config = dict(
    intermediate_size=832,
    norm='rmsnorm',
    norm_eps=1e-05,
    decay_fraction=0.791,
)
MLP neurons of a small language model. Each row is named by its layer, matrix (gate and up: input weights; down: output weights) and neuron, and shows model dimensions 48-143. Each number is 500 + 50 x the weight over its row's rms, rounded and kept within 0 to 999. Numbers have three digits each. A neuron's up and down rows have the sign that makes its largest values positive.
Before each neuron's rows, "fires in" lists the words (lower case) most often at its 100 highest values on Wikipedia text that the model never trained on.

fires in: "was", "were", "been", "is"
L11.gate379:443490484533509524468530510489523541529470566553458494456490464539493469479462500562438456487455517428513476533462517476500520461539512469425565432531441467529577503462432523556509519505477443536514488567481528403595500464457461498633544528485523436475485469605496605481495543504540524559
L11.up379:486448424530470534502558467488476501456527529565476461492567433450449491528500486512398521516477493390508432536519506450509504397501560477484560458609510479559624514475465517613528548390476420493448552536514517429505418402458550524493514463496525529466563438486442498551496511469529453504
L11.down379:507484536485522504499564525486467514497561447500614570549521538576498518338528496441584447579572443478490487400413632521515487500546516564503540490508438570489527374468416499525593469477403514561562444581542585440589452566447502485578576532521528487469519564562508543511486513486470432538

fires in: "more", "most", "very", "is", "less"
L11.gate646:415504488524512492576449532526559365452561439405419550490573506541499444541547511529468458492644416463545552502443526530485384464482531463446553561507518511529515598530486491458594520495524534538429500496483437456508496465549565492458567510472367497519501500514540390475468532497421496574
L11.up646:475476560485494508502514552526539465507393414579403454479556529473500456532537454496514467502534523519475550485515583511471457440482548519488449482538413497493500544541528464559527492515482528576509533454494450532470515565515459413515510539481455457600561525536497471463485525453514518493
L11.down646:488532552567537548505474538520471545506556464499436498551486494484568458508490488509507510448420439363537519567607580413463548449509484462512536579459467567432505442445517552470513457448517492730421534499511538461436524526504465572443513524446408504520500569480488480461508511424513370518

fires in: "they", "i", "to", "you", "we"
L7.gate804:550391401468546580526504573552566468480462563510485511549508542533404492519540528521500545466496346534489488503495510482525484415447472429486567473485456462474546519533499541482508482528535538557565459535527447543510574556537457478584509461505493539471542473503392515470543525516519597535
L7.up804:442469512451535525577531486492514394480480618492470428445540530524470521562501448537429408483527516547461540479505452546557457474424492514508502465530487520533498457431468515503494547477462536452538545441571438530401562553536491494578460491461615509583465495525520550428512439433608544560
L7.down804:507482537537468471558456584452596478471581489516483546438592498566501569428452463528544520421460382573510430505571478587435560513527557492520436477482416594502519559589578420445585466484512605561563504502488501463523533427413467526453405516521491456520545496504422498488587560575460496482

fires in: "to", "not", "t"
L12.gate819:486474531478583510542528525472518489496462562512509536523502514589477424510469499489405495470481461536514451491555421576507462471454455465515499435440419496521501501533488548474462495590420513557474528516453515469471510546511432583528493497424576397474494469502420501425513510627431520512
L12.up819:544511555557491470539484576518496463522494453448543453554513500480548458529520545577471460460464497476478491493568543573462399393516476423548490499439471449505501618575524556592569501517498452569533496520518505430493577502513477471490472592474447492469480423484466552520461525550473574563
L12.down819:493431567454493458567564568478514461532452473483450513422443509537423541509492507440613457493499516509439421441512488511460568505469450510469525503444549511463499505485516456445551496499386612748565506494522483520478474546442493517524437504523508526458586584493356461532540455501502515534

fires in: "of", "19th", "17th"
L10.gate735:605534499472518480479467637463464512521486537488405496502517482482581380411568495527492485497494525505421559574449572524498501483545585597478457493515392518488579454406485506418560553533492489455457511590488491584505483529551493495513524520517460601508504444544465525454535444495533521600
L10.up735:521533441511582515432512415536546476488494540448460529545530500425565505519574460489473562477535500512522466529522518527502474559556612463521480565414445539561636561598601501580560526446492502490483497492481408558454439482511542490616516450493453449546562512514522450548560489424528529484
L10.down735:493502514628558522475522513540466492455483487465459660485488458513531443531508484544557392461429495485458509514533520495436544443438546534510467491505448413474451451520547503420615484554562542427492552522387502529551574467505498493456545512461316517513561482533534448578496392437515585546

fires in: "was", "had", "is", "be", "been", "were"
L12.gate711:529472526544500514540501534514479526593537432407549541526501523468486446471481500573444503465507474488534574508509521545482446460441519452440545361501448491494538482480487465472363502493378549510520484604512478564508500462509516501463479589614517459559446480409567487541520463536524426496
L12.up711:523390501547513545601502526533428549465495463490545455574504543394455467522529434640535447395525476617443503573386495641483432478534421428522512453581515495455553459455543455492468566469549509569523539517532564505490484490468524488479481511579600436532510532504411620548476520500578482539
L12.down711:475480461609523436482536454557472430554441515519521497615543493523535545520519508551543454473426450501493510514449460559376473506581471497562490532595455532536507485528497532489541524558548520522503454470514512503593576434462439491572611456553513580534496432643356511510456475463471469465

fires in: "to", "would", "i", "denied"
L5.gate141:518461465472435498496566454480512384534413488470480435599490603509495464477562596556535531600512437607551481414478463498531511597502563497518448423487456336525481507564471611545486460526544532541519467500530557561476583482438472397477435518485542527544533465491522482481446423534492521468
L5.up141:487466537428427398541516604478464439447408533536494553476455550494451476495458535489486426495524428509518555430516490408517474440575461488531554496474508479526520469454448494491537527479503557454434509447537361484570434392507514454664450479437555528491542466471555530552524438549453484511
L5.down141:489570472537447566583552585491445448435498525571417455466460475519552506535508455472484513394455462464514514467515518486559625444522488502435400518498460550487469419608529509434563559520489542458495512442550544498478546545482566505441470538466486524552488447500453439547555469530553424496

fires in: "most", "more", "very", "too", "and"
L9.gate29:526532508498485460487440494613514573460491440498615471484501453469566463499570513525500487459492480485521452550555573587501552460460576440387428586538440509515676432482529508451539612488528484436424566500428478477450453572591438448568660501534444494451567554625486462453500507439515469540
L9.up29:516527520461480588434427546553575502543453471480558489580526513464575500514485529445467513512567564506490428479482473499434472431579535399503456526456426497618513573520438568457524567406530458537457501532531388443456451527590461477590573523528480496604493572573503480432458476533485479573
L9.down29:450569384443499474479508504514403530420513459510500510427513433456538550455546502477499440520439512478483520522546631475510502486581504521453567433453477559408477470537486490446567430439461499513392445568449492515434528573508414559454498506498317496558574472519522516538509563471471490523

fires in: "was", "be", "is", "as", "were"
L11.gate597:504444450470515502507625511385426532481398545527443466524450524511476538442547490472481489466447603477442534586491550506464494479498384389529498445531447466429512504429495487575606563443424532485558557504523456487563459487574538521452515495491415554463431544511549454511512466415558555531
L11.up597:486479375516479498461540558548472425494441498605529508519448557505503507579557453525502484521529537477489439644525546490499568463598519542567552527489497452528467437511437483533466531509536492464458599504509531467546485418575464514539579446505441520512517515541605509549486469516454501472
L11.down597:483416562519520522506480497472502586515519458467465360455486548495495459560580544569564424574464512495564625468449504469519505458513541388546540447471506488439529379520466584441416449537485487483527506577604504586565511524527454536568593452510454520440469518478572511585491514440513498530

fires in: "which", "located", "that", "situated", "who"
L2.gate166:499517512468501470457539406484473588489554498525450562540505493391481430519497510480559591623439410539490472476540418466460470512472431550463545525482492512452493452462584517459519534571462529409358463527450551480553599520546555491525524484527564499492504498517522454366556517539468497468
L2.up166:491541446520472402493454522623499416471544534549514516468569388471562494646530528465507469463414419403489563473447469507499575500465463404533555550499440497628518540523436455512451497461569466562518546447445502490491478508575515565446458445478532545571445443489413606491546582547500463503
L2.down166:528488466475502471546552449514547555445455430499437559540567529567519496504498546523551578481394510503418449433544367643450465504529509467426429510399566541480468469393530493483486505537594474556559549576521513453501495559544557517465378547472453493544542470590471463530491425498393445559

fires in: "after", "of", "from", "with", "for"
L9.gate747:509497500448587487446505504582538530526458461490567497556462469497358601551490528506533473448561523492463526477459451551479479464536588500573453480433480378532438500540471567488462565500528404524463531537562515489552588590557501511501479487482609433478410460480431512526466554489519523493
L9.up747:474467475479546571460545546545487573489447478542469484562410464559565532490610462448456457544524489487476560467521530479457493460500476445553474577460494459515511451639487453492515495509592407584535517565575523460523574534453475589541534496439584510437493464470458511503522500488501443558
L9.down747:526553514538474425543421504468496490505470512535475489480597548527601472452509576466527563521530570475520457542495506426487520467539484488463459519519557478523525549441567460519577527494411532664490441426485482454528448585472477371521512531496511500504535496461532520459466522452534516449

fires in: "a", "real"
L12.gate415:489481537450521457556572476453512569472524484497527515467439379519522553543523538453582505496465494488446531540456449517554514492530531540407507483558560476503432465589551446542552514540446499370449478559471559570491461509537473466431528547538425483494472438581480444438490601511510564564
L12.up415:567469444494537492589515595445487500461478486443485586477512530424485524553555491550525479508611443477476441511484451449493470474521477490493450462526412502560481608497400650505448527549487461529546474591483459521517517532501553585460552461526543436468501462367610421503504491541502457443
L12.down415:452592511471435438555521454506468488526497562542405512502427479521506490442442442567510534472453518512472475483411459467549470581500406513483477507573484538541486450478484511537506407417494514362448543539504548529403548471516538479498473491511560490511471548543439406574464517461563566446

fires in: "most", "very", "a", "more", "as", "only"
L5.gate466:534500467509561574457560528482532453559569526503556442523595543548532500462561514451560535443534527474603498495537558510437473482424522545437538573462556525450460454583565520510546556511507501435408592533385425433469523524475457536556480581485520530525601551479470399515565463471402506494
L5.up466:563520476469487538541508480464429401593471455549565493469525523534530532477552522493503527472543452454556442537462533538416509553495604542467458540502480619532503482447517578485527543579535545444429522504495565437556496518491518507489624582522491532495424544502540428505477490514487532454
L5.down466:441483496434574390577440463551507527464445520489413523500530509576509478442477538498425431533491523479507547530600574508525605420518516506563496580427605560407600498572467578514532495489480508578470497576469540518465449537504436502421514483466380505532563508546467520495558525354538541584

fires in: "a", "an", "after"
L9.gate440:511525516549472534435492560489523523574421536511492421533462498544477534460469433461470452562539472488530481619577461490556564495557569383590465430563536492468625478531436526546550556522473429482350463619490483486546443480516458438416546484492513538469493497483457487518548559465504560433
L9.up440:425553512452548517500515549548563480451547440558430432503395475519484546478463516441455450585513560459543417379471546530519453419494472436477528490506551556516495457576414537485567507532530434521466515417474492514510501439505513500494501531437515557509551497458501572531450618462427574450
L9.down440:488428539461448554573465480458423539547454532456515509512496505503502517500522464477584512550531580520504403476525454396614528492538398441450426488500491506534494535519480526473491523469476482451521518521506484410473441513491419555463531568495495526540493408521501468501542519438476474476

fires in: "be", "to", "becomes", "form", "is"
L3.gate190:444440482407379537629454476459510552529481566515505559502573481493495592461582537511540456447496461466554537540621513519464499518510367489507576526424531508474520557531496426486537510513435498428527594673498511478501550532459569483544515441582482538482476521457435538555487429471497529461
L3.up190:556487535511496506515499510541494469537513607527431576436525563505473496441506501539434468495488455494484462531454425563487375484420425511437525452433484494520422551483493471488532530564538475477491527516437498532488510514478534462544461560491505594509569491498416441475540475497456551496
L3.down190:494454458493516561503406419505463530532524489525444499456530438506507468506502467476501581513510560483469458425496576582475555439560511480404533480551545493485439432561476555479418501433493576563419532588501468490515597497534561631471450527520422513471519541429441507551547595463517441538

fires in: "an", "anker"
L9.gate586:447559511544502486634446466534543418464469514424567467483396444579496580481608481477484581519479531479548556568514391501488423469484544606572515469493453583441511459481599487587520491576395386435487430505498627577500563488501407500503520549588486524483518595481528533474520463512521439593
L9.up586:548564510519555563526567473538502410515450483462486493415411475490465641501578562417446449529486518445553557578490536430553456485497449564487456503540541451563513479548572550514581459469585392450544456503521564531433582493540512527547442555548460568533435512477625469512606525568483546589
L9.down586:538511513491507517590447468565559487485537595472515546471522495476476531460492533406508464427407577472623467510454482491490452412508474585488488470502544450481467542532532558464524484507552424406493445483444505571504508532390445494420423541512525552592471523408512533498494463497459513481

fires in: "a", "is", "the", "was", "as", "been"
L11.gate123:473483550481461479600468474567524465452510542509456492522511555513477463567477480533458578501498479518551572446559540532461543523501533507590501567456445568474555590600447484574612460508553546500460476588455612514522564470493513575467501479444498495452566463499483454493497492447449539457
L11.up123:419537550498553569522458577565493437397547510482489533444478435493489503463527483457543542480518495493509602466471539499517522487531457450427450559491548546439553409529465469462445580485434567443446477495538446460469559424485526532472564564504536504541534488440446540491562554483510501510
L11.down123:503444487592519515421428445381531578475447474523537473493542448500553490661501487483426377523475478595479445454537412483548462468523594545510504562536491446553471450504478520421548547491500479700520499500547460531507532595526504493481523546452465490468481402569447565534589568418546532468

fires in: "was", "is", "in", "at", "around", "after"
L12.gate620:523528463501578503482522499454451477395437549471613546505528518497471400471631469432451468536586557523530526574543529514435429467481595443488490448512428500529554482450411556495507543534467478513532479511515550490497487530521450585473585456504614431556433476489574451516483570518572495448
L12.up620:444449395480483443496479511574496533478592599594460553546507594530482527568471578509478495468469436518569524554421569537465469528556497513538600461494497476512469374487524468590471464467407415515511702443460559429493501551393531476502484465488507464468646501527480531459506493467530464519
L12.down620:490539511478497391522559442568534519514457535484461509492429553494446566444523542417475516512472507483389468530489591482491502507558476507516592570521440545433454616505549529551560452395467488548479435534546488474580519491497543530452493468436584509474478550561522485473472442436558458545

fires in: "by", "to", "in", "of", "told"
L9.gate188:447484508463585472480503473578574480489446519483543490432500542530462528518597471474475550502539453538528423452551618509381441463508486500503446503564537501545556446574495583483526512531493500492543498510525476529556492509406443523501467416550537517467574488501444468544557498508528528578
L9.up188:542490492527542503482551437524474547549548452469482528487537480489538435486442495523446546530518536498564437552599557404482415366474416490520496487468453490492446522421474581489518446362481512499484457591526520579541502519492486534634583457443458497501455475500466542504521504518452474324
L9.down188:467372483529508410575555552525445443423430582509577518560502487507536381560478469533507376556516529534498413453485474520498501559518449459480524484402505581510510535533524395571456500465493550553426595561487555483487463477483513524420517521462567516589496522531610441439562472467479563583

fires in: "in", "between", "by", "on", "against", "at"
L7.gate127:461481501491521414464530552511491535450517503465546455588563505502496473485481511520479372443518542471443529534577502521471477534514512423370503446520469496546534458489485533501546560487507411560433552493434469587511541466543482556479525542552467507549546507468433570464529542477514491526
L7.up127:483480427523610506493420476485454579459548472509558433441460545451501480553543500456550437513535500475536495620537500474470429435426584529524511498476547465547526468359436526505660485397430566494479492454525541395539534576414514464552560527463577506489673503507549501526475508471452398499
L7.down127:470486578470576508509482542504519462486409422530541480487429479462500552477572437524502442544562490557515470425493561532564466488543433467500470501531566501473408557552610450496486519504481513599482531575490545467448540564487494516514489446499497514438442515457472432441584551476550547447

fires in: "of"
L3.gate823:532428501488507558488502566500489506592496502585529482508418509470542392396590467464513493511537568475480525652540511462484488430476470620568467461538478532504475540433537562461520487557524441412445474503575499571431477570561469508512482485616470511582538544493632532517514547471518424615
L3.up823:488379567516540563466482546503527523524421521489565485490531505400478517506516465531499510627479486524484574598501592466503487521579518519563529529531396578504450497456477488420540514467509488467552454593492445422496489509603523540431578494534471496510470459526552509454560521498501507495
L3.down823:573479650535437475547544562444476468496541482545531522524605441547484503504624485557536455458484426464551495577440509507520475520438374503535391488513525512613427461583447516505494519571463439522529572497482543473547435432538546473510532547582546512445435655533393433503471524539534536463

fires in: "had", "in", "from", "of"
L3.gate821:547494491452448476431542531473522534557485517538520492485480559472509489540449453469443515508460491539456468533592502563441525533486457591363419534586501414540582531523516536495571442516505520533474474475688492560496498509475484514541453487530495503635522540425513500558491523541482538507
L3.up821:481474470504599490437465535562479506528487488452540461517423509455472545423512472440623479614447577398588501572558470459473486475474532576512471517438426526457469518520462483503533477424604476496539540531485468504514587437542516423445471470455490484374580582503407519480521515492467495500
L3.down821:461550507493463545484542560429458581525520506510495536489377456499480452553465510399578448484443510538479487543493397561454536464513572400449435498455535456508512491523467515542493446490548531524413514558429499538436489430517461446403604472494489449424523566529495502559420591499576494477

fires in: "after", "before", "until", "while", "prevent"
L5.gate637:597538515510519547437534489470424603473485482548501534528500475556552545549503517434395493513468479415469506495560475441509503576468472503531488457498492498485448456485467556463436501543552457525474497438429565436448542475483526552497512497548458485475535500540512550467440490474572531504
L5.up637:516573476461488391493534460494434451462499486509573507512529511474425432459545513447414451535378480502451438461581434542433500468408462419579525528464539473452495550506462560484449525476491454388520536467510571527483477446486463526448490480430422458519478454485393527413521461533517591516
L5.down637:540489502516557519519525442481505562637562480489463461505594454544470531469559498598404475552519519492455539500504439477494519491502540609472476519402506542449592411544480433489506520458522541529455532499509485509493527419487439531452452576454573564465598473445477412481447576556544443448

fires in: "with"
L3.gate580:533491496545521481476570494423453476535607579460564536493569433498500574452586522437523548412461536530543456494577434436430478528447531577374523486559505558494551479429565584441413520523486496559391537455543523550520536491516536408424476466418528480446446399528494495454438443552489578486
L3.up580:520440446466607467458565444575524433539513526622627554437484450486523501497503468532442561491539551571478483481548461443540504477551421507629520534531440466560619461427502483450546480506436469473530450512489537499453461501465413526556469422444525489541515518422501463388435435550489464470
L3.down580:632470495546536456576560474556495567531473412500425583618515384512439555419511492491503586470462517524557462460579469541532500538568448466492488448449575410495546488445402552525456502535412418529473508416497554448450574609507440504491497427481514511471519399514360513507432494485481470442

fires in: "had", "have", "has", "also", "having", "not"
L10.gate165:495383503476518519494442501558603531570447468426502536549548469380495436466583455471541535487489506539544560459588499505492461504560412462513490499534509456471525419567461504479525516531490509524500511447568474612471486467463567401538552546568542441431535532459483442479477495525453487526
L10.up165:486534504435467437586468577515412451572476559483522484494464566442391503535425519514541525443549439519550545532480480470484497453533505428505430526409439456442525466527555615616486423524447505549505535450458402537523483516545497536574448526557392483648445447471466590515556518467455510474
L10.down165:435506550442482453644540449506466404473471443496485525486485512368419441485461467497498504396424483518546462514466496538471547581505571442476505527532500485513581491539521445485492414517558559605507491496475390529524456549485483505534424500466496467536549434479544474435483590510508453494

fires in: "in"
L12.gate41:506585452484507510384477433471434473457440493518515446475512595575474481447538496474536573456494567538479465570508568514537456448477504554490450463542429472443528535473542481483412539531453392525412529429495529485551618450509520439376497523462388470470505462539555515546455490594471513518
L12.up41:524492452536466479514498531496504529526427508443570505580456544526456501517559464446540482421488563453469564493500593490420570462466498558478506521550477576488547502415548534479492570425424492510484484494493485442505523453434598481488432554511400489504469507503505441537534475499439583438
L12.down41:523530506518501481437471501525411463437473522560419467475518632528439530581560554488500524541487557545432465466506542379512494576345495522463548541584518445536579498457600525506493530450527516466453545573521563483611552519530427461539613446538531544515545562541477463485463485520578506459

fires in: "new", "in", "revealed", "by", "performance"
L12.gate583:463436412437555544457471455573556571498483473498470534503542445480580544513479540457383461499515495497523492428471508512415436384521467495579531495499506423457487457536431484472495472488543554491516492487545514560562507503571454464535576539475462432506521556530464427471434543493493493564
L12.up583:444513501460508599504543482490554422535504529521497485473557489493502405466515551534566538544502484554480496572500502503557504466536431582503571490472483558518504446567539613533554459535488537656554555553570492458491421590511453457505514442425462571549475512527479418440446542578489466389
L12.down583:476456526419576505474595356492458412487510485562531448527482468503526512534520535484438522473451486433516538451432568489511447578446522427538572476474559416494502506547489582386564552441494483491476531589469484525516534517500506557488489515470443506445481566491601562553392456514597509511

fires in: "it", "them"
L2.gate68:446464515523561473514540530494541528420596484470482512538507565427508451468533484442529498370432437495498577448530468511460531533443552433542533470592413529527529467529606515533533374512505425478611474559427545530466452531378591492457430515542495486489500628482528495388497546492545449464
L2.up68:503450497549535443517501475569501524534578453490470522540472567456534424450549464486509489350436511483510566473523584521446539512398576466532551484522420542602544511560531515571535461499439494563573513560464557484519557477396559591505488473564552498473543536486486497451524482510454426499
L2.down68:458462551452570483524479486523448489565493460488566476497519580508454590530402369514462481578537484609454465470487507555434524454475583381530510566538546518559442524515475530472473450499471498482525564493558555474493516478452536502462588501518471502475508524452511540574529423512422483440

fires in: "of", "in", "aug", "gz"
L3.gate161:493471459493519611461584620483552438529518541468476556529512421461416440484484510436440534528462429583505584487484504463515574472413475504494524462525428549582460460487424487490471528559521515578461529470455495402524527384540541481465519489577521510604477471460470526558458508399468450588
L3.up161:469559417569578477509450492485531478486470579500518493504491490497438489522592474616529489410563521531408451484496554495439477556553493547534500570474359524459460474366529366516467579476530487523473423433448419584499596516525517408519464499454405536435446481490402508450484516459510435492
L3.down161:530472488430538522530615481516500596519463370508484560468528499496529564518488514486548443519530426511490485490508413421480532458529448493486525451433540458467364529634503483533439522483493483520542480534493529492508448472507465474499557607507530434537510499531558466383567584410515551592

fires in: "is", "he", "was", "be", "are", "being"
L9.gate635:484431572541578612492441387453486497461590519462624548538539518445487519419463516381394495549557471410541496443535610427509533419635540509480493391480552532417528462417528561468512577493421479478498507531478449505434512560492543599454452462534421528520535507473508513542505487460537523525
L9.up635:555534432509489468544479434485519454422430553435450594471523497575569513508461452424487470471472468479546414542528559574462365544511514498557449441493561585504466511551603560450548519555482537420499510400480472560497447431442484458395529578515432482462523459480473452541568484530421528408
L9.down635:464485477562541575486317487418506478538526514429383500509478531552552479498472445508469541461424474460388526595528431462524503516508448493528521452463600433509482436508404517515554408459534492539553619554504504479539636489549533526521518492522533528634485507458444571393481495503561461405

fires in: "after", "following", "when", "until"
L2.gate574:536539483494579573483542431504586492475580536576481543533450501574543550537591634359488559560443471578593501437560587513580453558503571509522504488482432535483467443485492492418472538515551462567563456408510540488449469469413541595548492461538487492426511456539505515513515460557444547456
L2.up574:555450547552463440526545492541615610490527554612575469444500482466460357545470509459442512426580474543518505516524440457554510511471461501510444532489497505490385424503534437489464523444558551488485407467486509425412519464460453504476506536505539471502435463488541544527533472471482546502
L2.down574:597544535499546523499577498491499539546486397490524484500524557568438557378466525400512386514520529368456420462495531450427408482486524417575518570571540599519489378476462511454422563440499434464499501542515445468453490534449442539561539433513542523497509396505485511559463471508487508571

fires in: "with", "given", "gave", "giving"
L8.gate757:563482501530535516585595502458524437518474456471605597611503496528508390501503452555539455539480552514622480505472429475480504569563585519510469532524471562480520597467501513422445570516493395416433524575536536516508579494435496527522460527469455489519413509516465489553401505514540447437
L8.up757:602461477550451519537519481546466401525563509484607529468578441397472477535531411550402509384581479550495517512499492512423413501445543511534496508542398511496496588449411467521489517437498490463483529516464420459564515448477453412490526486495536478483397494523384495536532463426461585536
L8.down757:530518497545498499495563563460533509497550444520584529470553446528564497558488544414530452603514505579596461461484473554504567540519502564526520479457524501435517479487416588563530474522510546419456390455461545540518406641483507526481437496532494477447570528525593603524485534407532474538

fires in: "player", "who", "it", "footballer", "kluivert"
L2.gate673:460473581473497550360445567501438556474523494421454453507511538486548421513473435423574486554399582475574600503512507485490491477415526437479481523507467422584500518469464490461531404489539503526527542528466541461477652570428458500490437475530534467473486530522586457442455505382448505396
L2.up673:558462539546558482533540473569512547507423434459536492494550531536475506437520469618449503548590567490585529520436542523593477447408550539475441531541498529508549484480418519460471363506597562464461501459433585496552487521384443478489485431529533534478456515507453514476485491463457541456
L2.down673:500519513465459440532470484475534381499505443536435540584522517544515484522505552420505499493565428492427460444452536578356578535574512585477564456445506503457497485472488507478515671484404497552456469411526475526436427468469554492495493520533479511584486521397468503528486463494499490537

fires in: "that", "which", "who"
L5.gate155:521442457504544380388485443484593371516472388445452516516543549484531508470376569474481541569491529522484564540487503504503503516597500453557554471498349494496613458511524475573468463452480488510514491472462494569472472551484441465526546480569501475597479530461586556391573495542526519556
L5.up155:518545478539547443402386476542635379458474439405494487564471529512494497488461555428497476485463465541504599505417510526536459550576557491513554511432432516513414444586489450498505398485486457560567465526436459524505449536534488468477468514476569451595514519420552579414549558615443544583
L5.down155:454489527444443526592507525425475499481505478458431537617504548498459492563457554435527467457392439443523502572487469501476482485482517450500438515379633505488462494487457432518538533453530493672515545506498527520490463562418521475510519524535532567565532575494461497515475498517502468528

fires in: "league", "institute", "festival", "association", "category"
L3.gate330:511565483661629569541458400463488553482500524510495453510450556509495493450518602570527488536496545431547512526545406504438479462477504540485529528475561533446539505445561420563549596514482485423526428519509507531495561562509522478554516527463466423580511543473474493574484464418491468539
L3.up330:483515453578468493450481445522455494427508533517517525500468572479481596563454516582479589483489539481561541556472547505488548549441471568556495565489507462561493434452538588446516622459589514466562514570485453523501531474444554478646535472473434479619511532498541483448461437465499398513
L3.down330:411432382380561464452475518474466575480464488512554523522470486537543447556535498492465532498492351598442536549475459432516463534443456515535486503525581576499491515503567418480558508483547538497533469496473442484544546516514435443478560489480529380472396459420471563494498518496480498380

fires in: "was", "is", "are", "were", "been", "be"
L11.gate806:451541445538551428522537479458481459522432590537488549575532448520535533440520441512425530437512508532487537604525508575495362455515529448557461488479551548517528406441474541493508527490554435492398494472411477447516492487530478539554513408646520449545414500509475503516485569522551552597
L11.up806:503492491484657496457480473515490542547573565549517454488484526480508473515553490500461452515544507488537573589486513521517382502466541516429397448536520520507553470525509344565497482448536477532464491563493454483481494489556485534552586523563437467462539412509469428473492531429561467584
L11.down806:479502493580530399470466552591372457542486432495502504491542529454525510546486457538540490498478520382565519539495564489476543500483486389414532534559617492517516476447483484473453495571465503495454477513460629474463519439511498602555538479577504515540480494553541402590529474490603525539

fires in: "not", "still", "chromium"
L3.gate606:508505479478496498458509486475532542403516426501473532464478536512521555564538498448455442493396494527493504441536420566478514497529381477426509491466552449481497449569593457571508597639462520511544610454437440443397584507481524608502583601471488502616494543592453419528411587533546546627
L3.up606:420459518471527454522576576619502470587506519563593588413509403511444503589500542491440549386416482529471485513474481447464407453489465447613405548542507536479540489467518532530472595479544512459544586479479465439474544533578459526476469545478447438489420519552500545407453530554524600459
L3.down606:491549580494412453526491486525498494464472436539460536537491399535458504580470502466456481430571560456566480424451545539429499460538499480417558490479405462481519430494544517509577487535570511583561481500494456491533478556421456405421465547605413525534619514514526525522557585461564484538

fires in: "each", "it", "all", "its"
L7.gate247:416599451581597454524499566545495507445507527551439420492471445541554539447527459495451546456452489451401547566469461477504513530461643420537574556530473504489507511497491413564468491513496441443500456500404524439509466537436395558567509556507402494420635427447573497423592446557544500520
L7.up247:504501522567520385395558534446478515561560538503489489441436473485633459540538512442435439540457479483489499608437455475500492560489561447465567519559460505499448559408494441573511469530573411510487485484457454474520523501498440615397538562490459442492554554432436521470508422510536440446
L7.down247:505468448387476643507466416517592442551556485555569617494503551531467562496511477563533506444476468566511443531627558478514454482423498579533476446460538485473485471565497658452457469416524493463544422517583446523512523462568540407483550440563491526484352483492553520583535560391463597503

fires in: "a", "an", "with"
L5.gate324:510505506520513430553515432482487516532425439487546505487527462473518529529500582436572571563458533527518598389516399493427565599455508633470509510489477497378488543509537420486480388474484411407445475486407533471527473584564421431506441435534458569445487510475572553521502539556525392485
L5.up324:599491480487537474538495518519473496525447468479538581480484446423468486509456472442514546482540510549533444436584388469514458538488435606526431496481466441503502494572489500511503589458536478412488460523450491478455446633537497544579399546438496516498380470497515483544532507481467462452
L5.down324:495467464684508553526470457452564546508489466482473450454500422526456493566462427473484587461338428528453518460523481535455501449448521533620535547537583458599431549475463576512473466564517475431451479554481500505506509550432534510560604469577411563433492527548430462459549545482504485418

fires in: "as", "appointed", "named", "selected", "of", "ranked"
L3.gate290:499536551537433476548611494466489622529506527548554462521545492512617525590538553514511455450431473443566509522522496504497469447469550558551616446506507577487461629586553486488434509540477519527490395500508437492454491531485545558430527488517459497528494559505555586468406509420437533522
L3.up290:536513608530494471501614492606599521484514508608552493551554456441536647504491482406493425541454480542519508504501530455522514540547526555538612486520496479506463619567470561467475482486548494490500546478510484536490498463484500584469616535521477495556495538386541536438525508479390536531
L3.down290:513497476474464535626505539368429560418616497461555471525593507585548469406517556546591540428495509483515485544538528530531478434433501552577527466489574507571440532423438542403563569467437544592548516506515608542587536478412550449473503492521357445527501510429465569479401452502479512511